From a checkpoint of a small transformer trained on Wikipedia.
Size: 8 layers, width 192, 3 heads of 64, MLP 768 GELU, vocabulary 7617, 5.04M parameters.
Training: a variant of Muon for these matrices, 108M tokens, 3296 steps.
MLP neurons of a small language model. Each row is named by its layer, matrix (up: input weights; down: output weights) and neuron, and shows model dimensions 0-191. Each number is 128 + 24 x the weight over its row's rms, rounded and kept within 0 to 255. Numbers have three digits each.
After each neuron's rows, "fires after" lists the tokens most often just before its 100 highest values on Wikipedia text that the model never trained on; "fires before" lists the tokens most often just after its 100 highest values on Wikipedia text that the model never trained on.

L5.up464:150142114139167139155089136139124116139101091099115129116124115155086162147134146159101101097107153107163126141148100104116122082161125131128140121161091136145124172123112152116104172111138177129131145163144056131136127099137138157172127143133099177114127094150158075135113137118138085091139107121099104128086156129124113132138188138151142134136142152149111097128139109113116093125100139123122126139122134134142125197129136157136114123127092090138100149110105117130165162169101138132126119092145094132116146124106177080154112132126158131108137103134131111177129113129106080176
L5.down464:137100136124134175145156136098111148118169152130138178068131128119119097115122137124139132109107078126136130142092102108144117100132096127127104129115141129085132156188141168126097101130127108161123136146103186106151127136103122119127150158099081141164151134124143112108132128128126116150126112127139086137166129119135118111160118096146093150173089182128123119117162158153132161102104122139143120134087142125138121153097107124096106115111148091156137103138103112133120155140127153140083173090130066115137128147122108181165188163108125143170097115117104138150145119098167155136
fires after: "–", ",", "9", "0", " Bel"
fires before: "0", "2", "4", "6", "us", "3"

L5.up614:079153103143121110134122150154106145100110111155108131075090118115148132111178111171128112107140116127100154134118116158154134117112140089148114150137146127131141136106052138111087141106101120123124093144151095104122142115144129141138124116147144104128188133158121158111139132189141107116144127132148142124129161122187120171112123150107148134182132172132149109131122114175126161150115071144151091150143091101133104121166149139107127101151072112092102177130103109145113145086110116152130105127142113145101127104118124103103150149138108132143132146163147149163107074126159120113
L5.down614:155100127160148103107118132100124118104141106064165109130142123133153136107110164105141145118094151147103145108094136166119077114144120167130154118136122156110102101105132093107143132165148150119130108112128129128107167102109152107086143143098117135123121123112109118136142127128117160120112163153127108170139081157129156113116101127141129110110170141088146138152114090108200119123164122104071126132157200159132133164115134154146122144182148108083130135090087157130170124107188121164152123165132120093141086136125124106132166124152112114127113126123144143144134169122124115131
fires after: "2", " ex"
fires before: "1", "0", "2"

L5.up646:163194157135139055106176132168122111114149094116096127134112116133176149151135139130117139174142126122141113149133158115122164097085161112146162114113105136134114129101100122140125103114145094126113134129132167137138124116130145153115165120092117121174119084156140170146124130151150116137123108124117133104150121167130091092160094151144101137117124120099175123130163143146149100134103114142117118151152124102127103151130112141084077101125120127170111113094139123116140117165112126107130207136102138141121142143093113126157102166090122100066120133130115155101124150110111077106
L5.down646:114133177108122102110151125111138153089142119114160117180123140142146161168125116148116148226146120161148113140089115131114100131153155091119142150137134158131111137088126123125152151148126151182127097171137151162105093151130129091147135117127125123131148072091103130150138095149133130116091087132105144112161075126119153132126133124135063107085114101083146123144156128080115112111164122090137132137133118082118118124125150197128102133122104126142105167102133148122132133153110119128173139149112105128134140128115157154166131126091149144123109120164112135116139099131130104107
fires after: " the", "-", "'s"
fires before: "1", "2", "3", "5"

L5.up561:101160125129126153111127160170116127130152142129094111110134148139162142166115085119138135117143134087147130148128142108138129158070147152133184141119096123142116153141131094144114133144106079146101144129124141160124137104139081096095145121148105159128107114113153108136118147135087126157140094105105114108138164142161089140065119137079138070115125162152091110132145129129126156127167138153103122134117136144144112147141124112136078097098125142166161125094140098130137162092108161125122160094134087159170118087165102192113131132110122096108106115098125115089151130174130134142
L5.down561:092091153134129096160127149140099148157096122147099153095126101111116114138094087124129193097149120093107123132122119074111141157132066156108148094171125102160093095135124149146138114161087115090128124141116123147131146127138175148114116135129131158131141133089123164172158143137108101108150155134115096160128113113103124129101103100139138120136142143170126093146186146129122117109097142111148114113125116109113103123106155154140106128103124121162127145116085150129120161131172148112119127180146123144148109151135100099163157171157160059151134153117155123157148095109112122109
fires after: "2", "1", "3", "6", "8", "7"
fires before: " ", ","

L5.up302:101098122117119174158157104132112128084118124101143131152115105146085132129110165133167118141158136163163122165147155079100137116105110122099142157132116153138179137136114126116130162151112124110120125101152106137135139104146127095100132121164128130136137126160122124146100118160104151121103153108151138129120185095129128116083081137109130130125125133145098115153109083130118153190106134150092121117077162094111137126160148134129102119124164138128127158074160117093198127115153149108144124100110120136176119138093160168111146112140093150136134099136167133141104063081118132134
L5.down302:138140111128129153162119141127178104089131093116171092127122138139084148142195137121093141133154131151099122153153114150156121143140102130150123183095113164100119148177152129106182114110084162130139130121130140127083136146079142107122184109144089074073101110142116128138074115102135063153117145154146138089107101146140132132095097139152134150118126149127132118156111108136133132161121075102156110134123144119120110130134113095162141172139137132122089161141125136118133153156155176130119123120099115140097116143116114106126131135141112103132130162144114099129166116084128133127
fires after: "2"
fires before: "0", "1", "2"

L5.up2:113045073156150139140128115124162116102135104131148102092134108096160174105117102144111161110143118079108116135165073107119130139132092108096146137124142113139163122127120149104064173089098124124127116093114182140150113124141080115121097112087125108135151112102164148138106106125144124132159161164156129134154120104117108116123145170135171117136152159134136150133113153131110189143121135088165131130103134143166116106144162130154142161152118121124123140126147126130074113120136164116123157171122166146122141160115121134129108162119103123110131131124170154086148110141115129128
L5.down2:126135185112130148116127159130157154107109129076132135136130152124115150108129111130144132124154087133096130177127123106158111130131151143091134082111105094186155129133171116097101149144142154102152165086075139143098079117102109141114128125116145089085064107121115161150175133139110086117116156151122093102147124161150142123103139167122182111131107133123129101140126136133133104133127141154122167142120179110161159114131131156075154135122100151143142123103134134151130097077120150134091201112145110144152147162108117102117157117133103144135145137134110118111128133118134137157
fires after: " ", " (", "-", " a"
fires before: "0"

L5.up433:079125123103143144156091163129130116128150091152140110138130088134087123136123157135101131123137070145148132120149133100132122105105111084061135144149121133160142139126102176100115126131135091120138113138089112133134142128145119106061166145165186074140109124172101122099126108123111113113102116128119107147126168118080141140170145129153148144160149084133089147094099074158102107119129144151148099168128089143134158141114135103191147125163110135098095146122114141123166128113133162120145150136147125126147135134164121112153155116188155115140147143141142139142142129144116134106
L5.down433:150136101153115099103131111121107084143177139102098139152139145081136128112128143166153133107129102143165120076134132105164102104133128117123143087093131138114120141126143157128104102129131123134084112127122108127139136147159125134113148106109126165121105230169141104117134135166096085082140139166118102101098138174125117091107129110186108165123094130123075120173121113154134124098116118137129122120106139137141151113101154155128150183109128135179109132130150119129138125103125138144159137124129094130107152119123156141077108107096138136187140166150114115113094147140132143159
fires after: " ", " |", ")\n", " ("
fires before: " |", " |\n", ".", " Synonyms"

L5.up533:099149134129118096095120125144136156085141128137111125111136135126125128164114126106156091101171153084111148139127101131122135122129087153151177133123121182175163131151117183098122113135094196161086120145141111136104070115063135153130120105129096132151155132108192155114099124101132120100111170139143092099128130122126147128143133146198118121152123122130103154129159156121133102128130102146116142126140134128126120179110088127140164126169129125104163098115144122109150111113162099153135149120119120103142125149140118168122108147127133135108088088104090117157124098133091092138
L5.down533:171140116170112155117131146096146145162144092145151145143078145081162181143168104151100120131129119102112176106122110134104128107140107097123117137106097133163115090094118155139128125093115123086083150136170129145116147141099150136098157140133075110150171086123110115156128163096089121121119182141100135133118119155128127122112153098141159167139168132120134171111163144085145168119111138129155092119138122141132101113114125121150113101123138093161140127152109147144160110120119107110103153074134139121111122137163132083090137100139134153130134088111103134162101126132139181138
fires after: "0"
fires before: "4", "5", "2", "7", "8", "6"

L5.up568:092172129159134141116164136157130162105101100143121119104112142138154115113116137127085114116141120119121166122136171127091136123086110135138138104145145164157157136138103051095103104115171082125136117157106085139088092163117127152128128129095122092138081116138106154148126136125145101093083102156123138132135147140110102116150123115149108110084143158118110164110154117145151123142145132103111148136165140129137130173160174152115118198156063106134159128107143152159114109135142096105151172139147111135169133135119117137101133078123131149137121145173149119118129128119091104137
L5.down568:145098179114158152135123064154145134137127156174098144105163135136125149146149099163077120098130159143118110155119102107107111113154114112110143104124114114124134110105136089148160135088112146124086093111121081129169102124128150132176136086141148133110143115144152133122145101120099154139152085119148122112178131164142126136167123144080099134142163128099131148137138154121074145129110122138090127122093139165135139121134091107141183115100105121183144149152117106100107088121119126093175128082143107140099143117141119154119141141126124115152151062118177119143144122135140130112
fires after: " the", "2", " a"
fires before: "2", "1", "5"

L5.up347:115162116135143127127084088117151126158152121105089115146111121140140125154116124140156151134103110112162139147146189114158108091093114119132135092147114132099112126087120154106137134124160167150100130090142126099147158166134140121125121085112091151144090112119152122174131160161141119097106126139093112146120148168088115121149135119152136153114115120123137107102150127137138094143088105123158147102152147165099150155124169134139088129107123136208087099117154107142107099184129120106110159117086090132119152168128120126118143168118138108127091162117091143121103164097138093165
L5.down347:093137124140122157101126126140097145137110097157133164119127110112119153151145122155109148159094099144102106140111141181093089128169141107075153127119116138109107151110134120151158123130147131136091126187126118100088142127149121152157110123125149168180157085169110144168154133160097167110120118083113147126210164124116148147127166099109093190102121120108127112136131122164100147139135118165104130126076119118084137167102163108132122145143088155145123149118114143121118095129156107129087156109124131119163139104128158102125116131107115120138080124139112133110139143125099129135
fires after: " In", "In", "2"
fires before: "1", "2", " ", ","

L5.up642:130149142122138097143147125143134099127139138142072153107104114112132143126116165162143154138104145082160148162113133120133147119073106151098162104149141123112175129130140146135123156136135083084117109203135116096166108103126143116082137077106131068137163102129124157120131132152149112114109172129117147076092130129137100163110120123128098156125139125137125112098121094138115118125141126135135201127075096133149133114109146123143106153101129162140132093063157094130122099140129094155155160160116119151148146156123106134098124141130132138121119146125127145155061093114135132120
L5.down642:124115119146120140088102147096173144114142094135160148138157116114082163151147157142148127131099121117133135140095091154122104130147142138150131183095105175097143124104116152107144108127157162143103085122150103149127095127118102082116136118138114148146146139140108150144068118129157080048143147171147163120101137120135107138110142118114064167137100168160121147128162082103117133111146125164151127118156129139139147134100119122115106150155089141096161152144145103106120110146162115134159096127110116111170136161154113145155150107104122106124134140094139126124080109089138150133
fires after: "2", " December", " November"
fires before: "1", "2", "0", ","

L5.up757:128133183166122141128132139149120128125128129124111134184145169118123107082107148139171162117095115107110162133104145145149110147120101153113109117128140156105097119107103089143123104148119128109133167139145121173110114142093117143085131125129188111128182103150150125112103127126146104144114159122103151162140158114112109146111155085095109090096138126171120138134095134134143152129171130141111134112143117148109138146115088119134138135157119140166145120089153161168149106092112150125165044143148124132134123068060148122135139137114116137153126133136106093124062102123145110120
L5.down757:094119191124098144092108149111063153190143118132119136162148115111124119108101062091110196105143129134129089131129107169114118125132142150113090146116148123141116094153113119161116095170129141146117132100115133157115143162119119115084152117114157147150111118097124131118112107137155138129128136150135144131136105110107153135104140121105134105147127148184080096123138121090091122140140152149163134078134097147139156124125137124118101137148182115141109095134132145135121142114131102135130154141105116115129115134138152178110073156107147084158130204139093109141159135136152134132
fires after: "5", "2", "4", "3", "6", "9"
fires before: " |", "′", ".", ")", " (", " |\n"

L5.up313:161142171120153106143135084116170121159133127135090145134109107090172128118162170114138088116100086107132141072145071117152131147115126125148120137103120148152142163113149135129138135132102105118121148151150096129132129121141127118120112144136112149139179109120125133096148076140166190108149123120110135160110185118124113142124113155119153155114092147104108126180110141145136097088140141112116122126108120114076095145145115133200149112163124091112153134124124136131105090169119111126115162109150131114122157136152104183105113113096108130147106099169130100125118152088102173131
L5.down313:141140061103137146128123119100175124122113138124171101117135154116140115187132126169132106114143115164132137152154140137144125157134122074163147150149136142096102121112127117139115148113077109133158150121143154092163157065127142142135128108152113130104111150161082133121197135129113106135112103122134114087110118132157126137162149125135138124182099125139146130106174125094169132110107110145145119095152116114127120149104151085120129120128133108019105101140140139100132135114126091116147127143154123119109142149128140140137123103147153180175089146133135154098135108106101129136
fires after: "1", "9", " |\n\n"
fires before: "9", "8", "6", "7", "=", "5"

L5.up116:114131130167134145148098135159144108134098097136111113090138094124133149152128142137143118127094110116145116132137141098126119131122107162105093124121141143128148142122130146127130149114156068171130119133147133135095114150120132140119106127105134110097133112127078066111160128119082080109157189175112147126138147094105066139108141087136139100109149174126169114097119167146122131140124098113173185147105164123181147160155162127124097150119106099168126113082116147153123090119107114133132156114162152161096167151129116151101126139145148129124152145144119145099100126118114087086
L5.down116:135130135178136164122135099093109130116104133165166141143137124106134120112136111125109148089125133092097139111161134121128145128108137119113127127122124082156173124113104081138152150124170105127152113149149108122077107135113098112161129091141135114108075140098142105153120108158133139140143089153140115196124144106196107168138126155086155147131092140136148133110119119098103110137161118117133141123161175155069140084140119112108126147128101154152169095124150085140124094108105172114150117105147134122125142174166104108127136160100102101130116140111156125131096107110105187132
fires after: " ", " in", "2", " the", " (", " G"
fires before: "0", "2", "1"

L5.up332:126132103134120064117118119165128111094160115115119121137125106111114171119115094149149112113133093124103087159136116113081110136101150136146180130150129124127146127131115176157117128181133164114137110108153152091123134098144067116200127165114072129115125110119145110132113133137117145107147081155133108118098145108132102164160116116086158142126125135124127101143145140131112052141114084122151157140153178138135149173140144172126144142156111173125104135096132115123090147141128110117122123110153086137142105157140100167142146133138139161127114089078146117145123160116149136121
L5.down332:099132147126115101148132104163084165169151146147154136129120163113142155122144097099135144095097105119116158104113125140131087114185130160136161142136129117091136144123105121115149091122137091150163111127169120147124158117130155090140123157130110093143124104116101096135102121148081131073155138104147120134175132131096069138131146148100185154122125175156175086180095152131106142135153136138126145142097095121109115114137114122093126095117127114145149118070129107101122143122081147113120155115133120101159136156143103136128129105139108096103147113158146159116147139150178119082
fires after: ",", " During", "-", " years"
fires before: "2", " ", "1"

L5.up698:136168129103142153146113087122141101102127213146095148157153131144150124151115152152162106146113109116113090090148146117123049174104127120130113135143128140107135108121114152130132123140124071152114122125145163105128138120105123153167131115111109147155112116140123102117142124104098160157091161094079123146097136089118128104106111137111112139143140137116124090117134131117140137124089147101159156121135081147095135152178165151141112103145125086175141111112113145120140108138131148144104149116086119123093111129161137156166166116133150146109112161121101154170103189112120100161
L5.down698:170142168097156153118122080098126149143118132132090156088143181151127097125110115154123105123110122131122121112152107133117124089114127128114127085114128137134095115087143119129068169143096147118111140124146194211140169100162114096103119101165133104143112135142164131129123142151136144118130116134130158143139124106131164154155126092116118127125123092081175094144122115111133179105149161120123131157110105139125162153084091130122117155121131151097118150173110171159092123169136118126113128119166103132136151172092142140151139083112102120117142118115135128106132112095129098129
fires after: " ", " However"
fires before: "9", "8", "0", " the", ","

L5.up720:114146105133174141177151117108137155145121097139148100071111121125126176143126176103126101138127134134150152118106102148149132134121138157079129113155125150161128142129096139135129092138126132129120129102133108106120144124109105137136105142135108124080142144137132104137132120170172093109114131097125107109134145108127116086149169153089121126166149094072124120152098152142105142121109124137105114147155116104105107157132128156170148135115128079130089114126146146174149185144118126102153099148156121121185135089162180138095156097133149113096144108142142151121113158119061076170
L5.down720:163141109142189124178152125119114118157147148156133137131145121155174153127149163119137120095140110142147125142116128103116090134090166137123129138133132134153145119145138136166152124171145109142136125104126084129095143130130144169138132161147104116120121105125089141118087104147136137062137141126116158090145122102102119086135156084158120146156137118094075127096164134121093163118153127137078139147114136059077117137102122109107112152088120080130111140145153132140127151148122147150209140122148123116147104128143130139115156119089111111185134081120125146101144095118114127108
fires after: "9", "0", " COVID"
fires before: "0", "7", "3", "5", "4"

L5.up571:155080092126159152109136138078153164160120155130092133142124132128184122142142126126154122082138132135114133185147137154135159156101159140109175146151087174108095132120135117085124122110083115159135125121121083110167118135162145127140149093135108159115143107165125102118113116141150140105111158144113121055118107118136108131163131099147167155168128103100144110171136145153124119123129126089149112130113137117072103115147111108136138135159120147104153096116126128139122091137101158098127130137133103113131120156173167162097124137151138146099121114075112169095100136105114094103
L5.down571:163109103104144128103108107090138153148129103107136118113095140155167104139098109140132133152103148112071104163090114133141110141122126127128150158105137153169133095106141118098135108150119109169096130152101156160152122155165151111124086116134125143110124136160120131102084087148097130170115163130118174115134111126148130121163147108129168133132119082099122145113182133139165154114109108121118090134129091146113147123123117096172105143158115140114162090151134140097130125087098116161154141132087065120136090141161134170148163081133168123122127152162154146142101134099130098161
fires after: "9", "0", "1"
fires before: "0", "8", "4", "6", "2"